{"head_dim": 128, "norm": "rmsnorm", "init_std_o": 0.0387, "train_tokens": 536500000}
MLP neurons of a small language model. Each row is named by its layer, matrix (gate and up: input weights) and neuron, and shows model dimensions 16-207. Each number is 500 + 25 x the weight over its row's rms, rounded and kept within 0 to 999. Numbers have three digits each. A neuron's up and down rows have the sign that makes its largest values positive.
Before each neuron's rows, "fires on" lists the tokens most often at its 100 highest values on Wikipedia text that the model never trained on; "fires after" lists the tokens most often just before its 100 highest values on Wikipedia text that the model never trained on. A number after a token or word is its count.

fires on: " " 64, "." 25, " late" 5
fires after: " |" 64, "7" 4, "6" 4
L4.gate154:536457511527491425487501523490489539490529505513512465446517547517479511492489483493500504534517506463478548487503478524497509515538496498508501531515520471483582520507505540491507515506519479499514537469514511491522471479506530455483522501513509537489488496454466496513457471473503529454512488522506473516503517434466486484475469481496472548519444552522514500478516495487532480537523502529459511459534499480472483507517488489501490491492499491507517540470506501467515533530483531523512470507514495498476501474496492520489500484482495502460482509486527495510473536513474473462
L4.up154:499489468528516530492503520522487510512513501511479456490481499519504510491527513502561530481554548473474495494510502529514505501536510466469562497508521514541456476480542503463524564479480536480489502505502518504476526506487496507474503493490502526488488519515519499510473488479479499495515457459480520489510455481477473475518520479520495499533450489461462492498551489526517504496467456463532507517513460504488511519472531494493478501443523485476459511493524507514525527501517522551474480524520521477519546492493517523485548514503467473502524531507513499504494547514522495475

fires on: "20" 45, "19" 41
fires after: " " 77, "17" 7, " (" 6
L5.gate571:519504479489466464472439508515513514518525493520590498507529490502468495467414443478506519508498513490490505510441504503493522506474487467488476508485539469510501483526484532506509520457502470505500507500514527517525537471493481482506510460501464513471505512498457512515512507486552504490504522512515532498489474487499428500517512504490468551470483499461476480553506513476506527524490492506519530526518558491502508492488514526536508438466522474489503553514515482469509558478518528516486494481507499472508522499543512497479461488499555483497446498516519494483494455518500484487
L5.up571:506456471505525539494556520535481517479508448532540516521487505493460502473505513499470493526461481504548511546529501499504492549519507482462500489475500518515504492501469523490489431449485502501446487545520531487480517504519479544481480518518495502504520468446454542507471525534543507507494508512524493495510522509503480473482502466496529530523513534515551450533506516455529519468525510523507549455490535466530503532485531502502525473520468479504523482509443485495504486496462494518519492490495499464528503483480483482490510509514470506498474502508472490516459549510499516467

fires on: "aly" 17, " he" 10, " part" 7, " same" 6, " debut" 5, " final" 5
fires after: " the" 22, " as" 11, " an" 8, " The" 6, " Par" 6, " his" 4
L5.gate106:524519489514515522491517521504479512535520521502522498531520534518480519509519470572474484483464492530484514469506491501516542542524501477463491530515492474528543475513551487501525453479505497516482441473494498522557519515451490511456541476478493518492503501466519487520513486509517483495521450433485493500546505472515511527487483501481492522495532471497508512528488491467459506491523492437485516512485438521512481468537512478490514491506455514537473467516495478469471454493486472507487482472492488493479511487494421477502514523495496497483504520502547518498517462515513495473
L5.up106:509505514463476495501460518507531538547447541523544482505480487515497503499532506469527450435512446456505478510506505457501493509501486473484447494509546471478511503479527467472549516491507526532508503491490441506491526477506489508509491478530508484497500469591531474502503511493499509519534487514520520544515503482510514473483484449487530477535478531515548493515478523483467505501479491544476520507476523473524482478501524485489531512496518530496505476489458517534508466526546518495535453537468480519507515486508501489513488491532470473446502544520507474449439498539498516473

fires on: " " 52, "." 30, "," 9, ":" 8
fires after: " |" 35, ";" 17, "36" 5, "53" 4
L4.gate29:533451509520495491470487544500463509520517536481487465470449531538479509530496523497504487482538501546476503491526506506470524463451508538468513491507495471511528518478507555493507506528529525526494485511473512514505455476550501483533477522500512499492545525500468485519526522521552511484467499529496444529506527524515469483487518507479526490516481528463489469497505494473509500461494502486529545473481460490491511451500504531533530489519492488527481495527524479478486513515491491484532490533523507517501542485536539499491498465504529525504499527478477525496478493522440495444
L4.up29:500511477482479519503480489507513509435536506516487525460496556497480501480483500445492535532487481505451487553521486504479494480496485516518458528489465498515501478481529538466508525519527515484501490497484503486445478492538524499542502495442567529514516449417534484503532479535539516512529486493502523545516498538511500520455504530506499470485515506461513493503502549557522488526484488493491512505545489545483482475490509500502509453469474544546438475503511483527490513514495535508452521487518491521490509469493505494498514477530494530475495492509537475523492500481504465468

fires on: " of" 26, "a" 17, "'" 11, "r" 9
fires after: " one" 22, " F" 13, " f" 7, " P" 7, " L" 6
L2.gate591:455473504452482481495492546468500525510463488470515552484483457519477503449520540467531487478489510472499504493514483475515500499490500511519495487537494499500484512504475459542495526517529508489519454476524474493533498506527460518511494493521516489526511501545516475491540477478482462460486496457554498521542462516467519547508526476524502502546508479500531549494478504504482494547531555501531476512492505488497475526472522504538495482549498522493477525489487468493488519467477498478497485516472476504504478494566496471475509482525504503548530505494498458529496504539517550536
L2.up591:491488550540469545490508492487481545484516502534471530482471510499519487531518525489518544464523496536562496458531470522525486476515487513526523533468481445491494503521506511484486526502565467479508502447503499538495536496485487495518552528492511492529446520484518488473521475524517486485509475497530528478505455522496513486522487535505502499506489538504471454524543507544545463513470491520482470448510497472481503527494470514481494509475505525516540496448497505513482483502519492463495497526445518506518451559501461515505518505496495519520541524535494492519501535489473462527

fires on: " " 35, ";" 23, "0" 21, " |" 18
fires after: " |" 25, " " 21, "0" 12, ";" 10, "1" 6
L4.gate654:517457539500491522503482521484503486521478507506514474556497483527496480481520558517463533527497470510517488492538506510515499501475518544534526481503461477509463524504536496487512508443497486517509523516463470493510478477515504469554480547458499474475526500479492497510550457507518524453489490480522534502472528492517481509485482530476500446497512533516495518497503523501521498511500486521477546473506514463464461447486503502504467559472520509505464526493535486508518512496502514517465508530546463499475542490445525493486519488489486490469534566480499469533494515521487515509
L4.up654:514470513504493550508490492532482537446506526481537511496484533516462534475517536477526493510495531511518482520509510514485504500544503532489506450491504534502518509526545482474506465544498512508498512482524485512523466484513450498485504497483506487475540467518536526496485552500477543513528531457453449493504496532529486504514518529489509488495518514489482483539507530506482460472522515478467542471524512524488498520484460491559522479447517483505494515521501498542438504514468487506528483423483474471489507499485504468471519493489453486479528482483502526498517546485535501475

fires on: " " 27, ")" 9, "%" 9, "th" 5, ":" 4
fires after: " |" 28, "z" 9, " ±" 9, " t" 8, "mon" 5
L5.gate527:485488508498518481454461511524474443497481501530481491540491453528473532484471478500529451494508491490520532484521491552501509479488495478487504483490550507522474489459510475524549509530434512525493534506487494510488487528488437464559480465523502457465475474519500516449533495483494495486492493481488530505462485541510502486480506520506511513499454498471514513499499535536477499523530491523528524522502519491516480523488514501475460498492487490478503486506513517511452501473480477541519512546516444492470535505466481500502477492505508519506471509494525553520538517496528439520
L5.up527:490504531482533510507499487521519500463497518501462499496522493477472501475490513491549522507529516466482449514524514509527504498517479453466505476459525543555519544536487485519481503477486499511529478483474515452487511491475450533530440518483506490517482485500531481434481495483490472521532482505483499472516457497503515478482481475506505500492521500481478513521477528510486521515471514490530496456511470503469498481522490504494535525492466483490496489476536476474496497521495452517525517571466522477479519527559461473507475501479543489510566491536498459469530522480502531462

fires on: " " 46, "a" 9, " al" 9, "q" 7, "an" 6
fires after: " |" 47, "ra" 7, "ine" 5, "st" 5, " of" 4
L5.gate581:509496537499502479466513505506471530478481515519490492504503523551485534494522496482526505519485475469494476503513525503484503497489478487504539469485492472569498522521499535482541522465423490511497475510504444475518489472497521474520469514458474490485475498497445511500528507519517530519517495484506497448512494496524464496521475526459518505453519541513514492498532540517482492494507522516560526509534508517467504494523526499509482486526513497506504520537462427480524542455512527556523482540500483498467537521487479511545484510517472489487470524460511504463484531527507487524
L5.up581:535458494558513480481468486488485506486482484462512463473461492530459478494460493513508479496482483497538484483514517484513476548468500484491527472482544502534533531519533475500477480509484527474510508491469502452496508518470488460505464509507493447511527479499490498515540510486501522505502496469509505483475487516477454512491506518479532492474519524538484554430493485541526507498464504567498498495493495497442486489527522508511506575552512477494513478521494511484517509515470470510498526485513492494526494489494542494511510471460505503456482485499484522478492507500516524512

fires on: " " 42, " have" 25, ":" 18
fires after: " |" 21, " may" 7, " not" 7, " to" 7, " Education" 6, " mater" 4
L5.gate123:522481502490539490498505473517493523470508468501465485512531508524502543504467473516490490506474498457499519519487456541508470487529453524485494504483534494526433535518511521542494487469498523502507459525481513501512514511499458484506448467487495471506506514469497499478479510511461511512506430496509502519547466479525518508491495466464529551514519515491449537502486499500496500505513484516564550489482454500502446437453520511516574486507506530451506498487531484464465494484498494509501510508520522488506518490479476490457521495460525514502525476452529479529503498505491452469
L5.up123:467490518509488461496499483506490532451482525507521478493494495483479498543475534521488516530549566554479481490479508489510511524475477499485492510514482494491461502459500486476491503521488486466476480598491494470466517482476493522489528509471477496510484495473533494487489491488468475494569515491495505476543499497489473478492473524474476507453474537508474462514514514481554497495496517506470521511534477524444468496517514491492491508518501522483506506504497534498499520516526535562485459501506523489497484534513449523455540491491511481528513493527530496501493497539500478523

fires on: " J" 38, " P" 30, "An" 9, " E" 6
fires after: "," 17, "-" 16, "." 9, ".\n\n" 5, " by" 4, " (" 4
L4.gate498:490491506501488467512463496521483519546495448473518510432466552514496522452462540504537471486496470525538500494543510495492529514502508497470480495522554498494499477497480457494535503493523544496505494481478527517516543511501507478480474546513504478478429504520529535488520548507489515518489487526501522496461487509499477491483509463503462505518526502449508507452478443454517499480508502452509506469503495524510491458457449503479522539504504477474504506500489501508436485501462485480490487537506469504489490491537486521530483507455541502502480472499465487486499463471520491481
L4.up498:555512536484494469492514494501517509515510503462468496492459507494531515491545548525498483531527490489479504493475498457518509525491483503495473525521485539514477479474502503517511499494481493492496495501492464513490489514504512512480520467460520446525482498494513492499460487494467511473505528529495479475513488565450502510533491536464527489481517524504464509478514520456483448536478480522473540532567516502527521479483545530465482451476513538525505521464546552482540482513471516509565513505556522522503550551491521537481531504501511494506517500476525487526514510526467470494

fires on: "20" 57, "–" 9, "pec" 5, " (" 4
fires after: " " 45, "19" 10, " (" 8, "===" 5, " es" 5
L4.gate488:507467510476485482507500548452479539524469460540559526498483517521493532497487531483468519523489511481497504515459493468497507485508522531505506494512486532446490492543477437466533498509475507479529455530479512529534492491519505479502490542478570529518494488538473475508474484505484505501498458507534494489529494508479454509498483487493454533498476476518523456471469475508529477523441545446489531505514485509486553494500503459569514480477468523545478497525556525488502502458512514525472478506548506500483517490490555497508509519464525496517512507518497510467518520493478536474
L4.up488:525462486542482552516545485503513527489525462506508525516516480522533538536488521542477492535504505493519484510502511513503490502506517522489487512501552504465562530513514511472499508480514518456454518554501474461484477532522478539518540489501497504517565507487518507484523505549515479502517498469499552564452478496530533465536497491503511485523482464486508499528474538477539481489495492488493513509487496477547505480510478480480513486537493453495512522524477476483470533489509509508459477494469535469519482481541500523508451532512522513525508492478477483483503479510504484491

fires on: "all" 15, "us" 12, "ele" 10, "en" 8, "ap" 8, "el" 5
fires after: " ch" 19, " T" 12, " Ch" 8, "all" 8, " foc" 8, " t" 5
L2.gate44:449515499484491523490521551498524455530497519540493494535506468507516482486503487441519522479498478517543502460509498536519454515484520508478475489484542478486463490482532517524510514507473496554509502498508506496488528489514490526522523483502511482480445532522524449486493472489531469483503516510465476507491484527486456499481481482465479511490500526504558498500500514494543462478498517501516493514511486508538540582493486505523547495473447474490540450507478500464509476492457480497519540513529462468526475476480477478519528505517537500520492530518480494494542458560471504508
L2.up44:503456502559518508520491534471525433540483504468445510506526524488476545494531473478511539516458457527508502547484470486514461490505514509514481527497476535497480507544512504529538495482512498502507507557502512523524512484463526489495489468515558494486500523457535488491522473483494514459526490469513507554513489539488437535497484504505507515503499483466485491493532528496481544527461531493560571507458511515493477533502494523512490483518481506514514491501489506507460476470514507501497509485530527506530524473513445513524523524472500503546470510510497473474513464477506465518

fires on: "20" 63, "19" 16, "ik" 5, "s" 4
fires after: " " 76
L5.gate545:457498512466479550465492556559510551503510432527480482536498543519471504490496499500464455477467536525534495499489534509494525521519548544466495495468542488469499448487535492504480509458522540509472496477490534464526519485553526508493495496462499480502508514545479479519532493528524474436561513532480521511518451481540510463492485473488519511500465498486517461489534489487497494473513504524465529496522526474530509513517538510548532513485483506471523529452492503545529468486500490494457515503521480518462474466485521465487523541524510496474486492497489506484465475505514486539
L5.up545:505465475538548519501527488534509500483515494467508516487472456483503480466484485491525516498502472515484501506487485518497516522513473515439498494514508552515538473484482469505526483461487490487476536520516541474480510441524522531497535435546515520533469501525483489532456505497531484488520521459511535480506547536566522518521544459493511508501501463510540514513453510493492498453500478502505482508537548487502495493539532508512545472509502517473479525519493513480525487496491492491482553467469475468511494497535496507506522503474567514500502561504546501427480518498480519467

fires on: " " 34, " of" 20, "b" 12, "a" 8, "j" 5, "g" 4
fires after: " |" 34, "er" 11, "ine" 5, "y" 5, "ai" 5, " Republic" 4
L5.gate668:547508511509520470477493526494491551525506473456479457486506456513489492487469516495437494481447454495493470483464470497488532535514490498472505476488478514548530469513494494485513459479545541505435520480524478517494457506457489524488519515466495515480473514502472459487464523499509453510509499474473526521468472489522516464478526491494523482505523528495487511485533507518493476497494500497486478465508511481457498487501489518521519529517490475492496511504498499513480520467515506540498486526505471529441481458505479478459493495485550540501465492492491488515481521481520527523
L5.up668:514495492486497530509458483508537492469482448524458484456569512488518478520501518505513505500464552473499501516528443463478467501494509498510539482495471534524514507493492511481483536488522545528516494539523536481501491469489455466508519471526454501463491493509472496543542575497462492519484471507487486529516477501475474487516493507515503490509561515488478476499496499507518499511499499481476503498504496509470462498561494482516518526545501459504423534499499458471503491484531464485536499476535519470477491474493504526480532458533503478474527523463461470517471518472529488496